From a checkpoint of a small transformer trained on Wikipedia.
Size: 11 layers, width 256, MLP 1024 tanh GELU, vocabulary 1496, 8.39M parameters.
Architecture: LayerNorm before each block, biases, tied embeddings, normalized queries and keys.
Training: a variant of Adam for these matrices, 350M tokens.
MLP neurons of a small language model. Each row is named by its layer, matrix (up: input weights) and neuron, and shows model dimensions 0-255. Each number is 500 + 40 x the weight over its row's rms, rounded and kept within 0 to 999. Numbers have three digits each.
Before each neuron's rows, "fires on" lists the tokens most often at its 100 highest values on Wikipedia text that the model never trained on.

fires on: ":", "us", "ies", " |", " of"
L2.up183:446505514502498460455465650494442507454464417544489539451504390509552471530492498547453474481479538500477464505547472494471495566499463546530582554473463475497442503499506501468520463474552431450507437559464470531492498489553409529465458499514472515487495518481469502567552540479493495538555474502498584528442548487460467531522454500435507466488538495551504476469556495447516485468542531519422511542531461429513459486481532429524529544557507452470509447528428494534461478471504570520554502452461491438505595531564420517474561527521529509503518483516590541518522503508484482494466539477524540515537498517461520507467494469547519453499491457599597500443542559605505448500460544590457579429478510498468468473510536458492440475463503527504488515496460516552469525510518484

fires on: "g", "rib", "our", "est", "em"
L2.up859:460417499480461495464444476504491515539521479431527470450505526492461487470433435535542507508550485467514502433512545463559519507560593461520496515498464453469584432554523547513588477502470518435583414485518549519535416474496481462516450507466481424461517524531467496499474405490580483588484543499503579546454529474536548500461461553449497485453453471479523510381504526535586500511490479497485532526534481489520484489509479446581510468549517601497488524509513473494490537471516471417467500533515453461505479491402460547546491416525606446509533534457520517560525437551511590449516495495547490464528492534468467446500478549528535492484478496487488453512475446521477544504455567465501575527509487449503476529473547487521556493501492560505496565501478509497548533451473478

fires on: " Th", "th", "h", "er", ":", "ph"
L2.up439:486551475533565523521564533411538540518413470515530441543505447428548505510454508541454522476458591495483511493603494513545521506509479492560485553489514510454473538448580454432501440533579534439478442463526508493521528595537433489501502484515419523468483616550474513472466467471556457488550504470488497508402574556474439483519480558475493581469486498518470495458444559539580484477469510460484489475468455562585514538442523457490459472500549529452511440479438567501559520466475491495466519467477491503519406498523465469488468551523443434513537493421472433476524532486482498567486523534475519448471478532534525514504510483478522551553548491470491477578508494488425520553492498521499485521482502521505474473504496526579503532498537544518450487523452458504494478493420567

fires on: " c", " (201", "ac", "duc", "enc"
L2.up458:503547590513482485514514513478463541517543460525571525510487535447494451513543499508489515518479544484515501567509493459496479502416551610518469490512519492516537496547548520492512446491489497399596529554455490435516507574566549515535524517547539645436473542487497492485457523508519550510455482536496432497549546515393545459565459510477551523531512466520509514513526539489543525503536516526484448526484478491475463563510464528471436426486563531431515406474502462572467503430541525483472475490579527427552496482518557479362514476484454518470470552517518530499511470435492535494544490464521477538484440515511469455495461538500481484475462543512530518444550545478460487504561477490445510475499530542470459512423483424529526495525442542394482488495495483525481499535419560

fires on: ":", "er", " to", "ah", "or", "ier"
L2.up232:479441483528527511523523490449498506435451499541513451523427482505527474539463544480498488518481557534504609487539362482523500514432424551538521497485416530473510484491571535502560482522488424464558601525561535529457548443537490555518481496500450492444501551522510460485460516438600444538483488530518499525453556504511535464448522519460464600513506519545513540529453648483499494455527479554456459523513512493504546498509513527520426489475505493494609429478514501455522554505562498561499510476511486516516478500567528514445523434451516482411416472564504478527575513509499496554488476506484481428497484545567534448512487459519528483543505479446495527474565536458494529516406511506433542523431460518513493464538524441481510497469490530491469473475487492491553489482475538

fires on: " |", " 7", " cent", " 4", "4"
L6.up2:449481506527497521465473526519466553545466468515483484469549479506579469492565489488553504412498502532495553523525428511502485480525477549521519490391465514528508467438566562563502484477524472428438495524448532499499480474525463464470526523416491553449481604522472489574470511519520556519484567470466551566458465479520452544534406474437544493513515493475499566541481539583533506467591484560541481535526453537521444505453493508477519490555485517531469500473523455457397545474548382504520499547497476539561454535473456475491460503505613471518469531454486501483490527564514506510476488529500584494586548499554516542493478553502505467538477524585512553555501508490481510475500521440555483490499388434480522463455485463491503532509461550420536524566528494525495458513478447

fires on: "-", " |", ":"
L2.up745:440530507510467525460471496437459488426519565500476482468496452478517448479474418529472485467549500549438494466471488488516513595619454513481596528510563474498513576461521530529488461463509547484537583544539518479559513552557472534483470445525486543542538495502506492505502453512469513535484458538489544545444526505478513559558439494489446536484435478439533500502541521486498465470508507509483438534507472405469475450530501432532510493494497522474486491540510486467450539456498460484505449462516583424524542472532434472412493442460525436493544500490573525482482491527541486521396506482535458485490503608562541504593439522519533507537471546518530523476524526431534494500493547580502520535470565506501525515412445472499562486455537543545412533497494412563471452523458498

fires on: " des", " s", " ret", " j", " t", " cont"
L7.up988:521429534540479557530509524552548497422479460515451364459520515497477514417456517526529461454450488546469541422501495551502577561582471453552492552541518547467543496517572528516493514499427497486520423437498472507481522563487500400524522471508488475516490493511508461536473475412535460460495531476467455522518579500419510477497524491500499532474459449515455469492555514545474544510544503535505487507460475489518437529505521491534498478517553514482503450537513444543446470458568510521517513501527491475468466524552415481514484488500470435512540461482491488432449483572550546476546556420417590558469494510559444543552513563426515480496437561460510485441542491578499543510520539516562497444452569586529516470478498481549529524461488515452482578507473486560512494491466522

fires on: "y", "t", "ag", "it", " art"
L2.up564:421490469500472519476538454538462499486414535479443486477490513517418514585432515551537554409461525482460453466473557517558518541453517513498487495528518446480510558497515530480506505484498558512528486462473513545489495520510484490433550493420499530393483482550504478498502458468518526539492494493520555492551522482553476594479494448443522479465568487383496452405491467509478510524522494458484463433447500500488484472498493536473518440529530574532462524443475570528441556415519465541500498502471534479517447531426486545454525513512531531448559520552620564580554579501494495499511533511491563452457493492526490545577489448473512471527574452472525509561466512482524560434463535491481439551565510454437488499466458538550513525541563464442486503494473530521475465566479500

fires on: " f", " c", " ar", " b", " sc", " con"
L6.up831:506532538526399553481547517528511592487485495479437499437455481525619405539494509506523498432493547478498484432532431486587499461473581462496484583516416533474525460523571535504504504469514490497512483507477592503506526487582466528517480522529531520480557515475462500518538462465519422539461484528505503468535559504403486490499483469420521501524493485490454500495541575547507518486556475587486420510507468438475457463483542549543493489501500490530522517540419470563415469493523556543530523436515498562466458480533482512500512432473489453421492433556512502577517484476563481510464477475471549487516525478564470464530508450548551510516524488552491513464520497537454566485514463536525604486525485575481426548489512441528498505506491481373485543515502519507484468531522482

fires on: " part", " s", " rem", " ear", "ed"
L4.up573:473491550451495466510446535555505524521473483480411488454532496562445478446494453465473525510501589488509497476453546444507508480536545483540427558469450538515534495464512524472491454449511451493547531537469523451435462498501425581521556557532448443493520550505508477494501484508530385510466619484496481481492552504507452485532505461492579492471476445563501534496479579510552603503472496463445539511508466404520510545465492508553462482565574526451530477491435448563474539462566524484515568437477507437523518491444524506519558447515529458514505501458572528518496459533518543528483545488470489585532492518511453508519514522506528467556457420491486479513528458531459493493542479476504511497471427453514533484523474448540505504538557508432513575530565548504492472468356525

fires on: " th", " Th", "h", "vi", " h", " wh"
L7.up204:505462473485515493500483518544519512484522444531491456508531482453509502488477426504515488503504487499422563519606488473499496511506466462524518494510536510460550543448511517453508505555576521511502501478482446488520477566491486543505423498496450499458542506576448418535456495590550450521511589489515520473445518504521491482515455496495531565506508446502416451494561572533531508471474473489480519555510478552534522570428525558546477462498547491482465421504501476549466524500507354562486472472455551551505431511494492502429468550493519466515517431434522491477408533556472540516437489505462590473449530518468478482522515484553505524539522493478517530546453514529540515585455477533584525474431536487428478423498505465548558587529534489423464457423471496520585479479512568

fires on: "ag", "ay", "k", "am", "t", "p"
L2.up337:478471508505528599436483497515545495476487438547481527470489463500469526567523550545486504593488451548435474543434565474490530522544483468515514517550531495497501562510454512484448480477459523442520513497497482560498480435469394479473484492405465538492471473604473453499440425358581449537474559464503531464495528477529457568470532483526610496395510474510463532474535522526471473475544542490532432455541489487560509480509456503526521414564535573518576501479547441543421504458540440542496489509496533461508437530526451484528523561522566537490479516559516563591487502492444494496491487565504559503518486480501521491477463491452509463547531471544460484521514502456552477464526524501488483481522495516482524406482494487519531533510499472561499440512412462501523492485509510

fires on: " c", "ic", " C"
L7.up537:422556513564485524500479511521440532454485484536460546482464520509511432501497421554450520501476540481502505460541451440531514533457570494433507455498521517503609502485502547541557418510473499448494460582519505569524471519519492544493515468504517545466526446457491480542507487529488499569504546544424520496556582505418562477555483486423496532528516458537417483549549525497467540520487443489470514503544543488454459504433491549464402525471546535447521433492416481509508546446586524503465538463545483479490497503443512501494472523537510514488514447457561510574482451488509498534559440487513524544460487460510511515518395435589516430543505495504494548510537494533471468502532439480525533536438518502458484478486456451530501441531515608401507594509491544487515483541482466

fires on: ":", " |", " the", "-", "or", "il"
L2.up611:509481494469532528485528507397504565443520466523531504467512561503449513557484500547475505514421535529465618467512424492507567481496516537485546500515528559528500490528549506417530476501510534483488520614438478571543462473526489535532506576442455552531514511618510450560460488461553437475460516547477500510504547499501526532464455495472580599544426478553543494492545514530533556526540566457468516495506436530455545561482459503546460514505494535530489531519502484486481521410525463520444526493515489524480486502624421587489466416441561492463422514562491490506461495457490498494477547544477486504496451489491597486498457438500521504549473506486535516471509485456432474514508518458545498519452466526489511480468517502498531488387497512504458451503518447480469441491435492

fires on: " |", ":", "ul", "ing", "act", "f"
L2.up451:500490496482554418468505473427560529440479453565535476464497453511547492453439449552435517461419546531417589499489545430485510520466515583586544540427522528455495477491481545455440508529442507480552522516544429533472467470592457552488519560468469470528485545532539505536489486439534514475518510543491542478469546523500439472503470487445503504521487529527516469513483487541478544448541552559419520538515480498508458479461515516642429541483500558454558491574439470486511500429495576503550522465517446532508524524543533509469454485456508478412553488531463482488511511516471475536437531554409448529538511487450597480500475525495509565476499489524506528486531507526479520570511521532580511447477425538523504437447501471488483511560511521521475498491422519483454488515497503

fires on: " =", "h", ":", "ach", "b"
L2.up1019:490503510502563502420524502524500501510478504569548495516437495485516467557502530515534526547476546549436508518595476500521524538432571529518523494564472499492454459448521503456448456473510569478577498499411498470473539547549487560422461559497443541444558543532446529525397461410537463551467504483456571452497524521502507517527510551421499502476454518472512553538515503539595485557505575499537464561500490530545487625475484497498514445521501468512460499541467566539492579478548463489516452508546437525518453515572454475455410492441502439510474497530494472453487475503418474553565529474454499491470473513482519526409465478537529497458529479474462476535521491503443485471504438451492443504476577444495428516536527470538525505514542569525409476498515511487497523482489512

fires on: " R", "l", " r", " Pl", " be", " N"
L6.up198:484483502465503514487557468483514537485542485548530465542452471511507434544460516601464472438511589474465572530571535451509511524434524582580548478513521542518544496479603473498521452536475541430502529484528589512556485468527510540489545521477456505525481534492415433491467521535542496510542502481511473525391492441495466493477463491468483500543438447540496424472504518559524533458492460514431444562503461494480544502475446523528495514481501605528533480527433513441502444489501478460470573490536510489489521510518486529531467498522513403485536521449466432509444541467545540482571577462499515530465491526493561580512474459536502525504508467504525477574534542539519482538427540459542501461499472565485427463386542490467487591545500521486490532438442494476564466491492531

fires on: " |", ":", "ed", "us", "p"
L2.up502:450479505446488478428465538534476477473498539555488544455521488550587536534532500602456486561476489514463449428502468477504497580521560572503559560511481498494517587515492533489498454478500540419514494584446491511499501502515438517517451467517515517437575468487458464494583469429500487546548515448500544523468593496473474515535438482438508482466481487528455447491577486507480463475507438515487462530500502467506471424484501432560514404550502554436540488550476502523477600432473463437509490419484505435490530517536431527470581501500475459455486504502515493498541565476461508518455534571485501480523541469510560505531500508531466455502494476554579507489510586435477536490508521554526493394480531560444437461503547519536515542527494544507424510511472540551485475457498529

fires on: " d", " s", " ex", " j", " g", " rem"
L6.up67:521465563499568557468479473519535453519561478503467473469461519493511424451447495486472486501413566513477472413602459456535532529461575456509426535479522508449526510501531485438466515498498445480479494460553457453554536491557429523506455491468522503553539530575441442524466443477520431559441514515485473519478513513466479511496468468452563538482444461544415488511521473571518451511519505461496463586464468404493520445461545560527528517480494563478551449523589502547456470514527496449518565477551546414488474500512473510520480497536518409476517445506525546495511505530545492500481487442477571548516483532504486502522443545542544476464495476516518530486542492607464544500553510533578581471481487553470421543498549453503508490535559541434467525523492542519457517435476488

fires on: " s", "um", ".", "it", " ear", "cc"
L2.up646:460449567483453473539507522560526504498527476472553542508545471448497482465541458459455530494531525496487462404422535516473503548489445533611488587473546527524486491539504480413539496508446531469527473535483514435441428535529461479465520542507466566510464565469477487470462450532520511568496517498507474488527562477453474520586469465476575541523516465457471490503503537562523533475491509495490471523482478487492475496425536453472511472546535519435501420558463415568439523431569608475495518494548490408565510519451477516486497519413455537506503506526508517545499504414467589478499549489533505506469465470508519519503479522520531472458439516506520501478603481537489527407572507527541499432504485478475489520493423427576480537547512498442499515529527491506540483569492581

fires on: " w", " s", " n", " d"
L7.up666:485536557509522543502487531530500537450548495490446464488503509441516517508462477494502470430427519581431465441508492547523525476467554451557500567511464532475496457465583592461528482396482458467541416514435533476468488528500439487483524580548481481520529497503436397509477515387474456515560449503501523497472552488455495522575454478419542524522512460528501521519586517566520508502574466566477505515490510511451529501405578453533426505509490503469477489576537558528484453459453471500530502383533479506493524479515523510531510499448501407491533464508499482559539520487529502453502561518502532468497501540537532538490457476507509489490475432524530440484568540568457566541500445492592504462579556558495458503501534468495489483518515537460511527517451474479434472526515518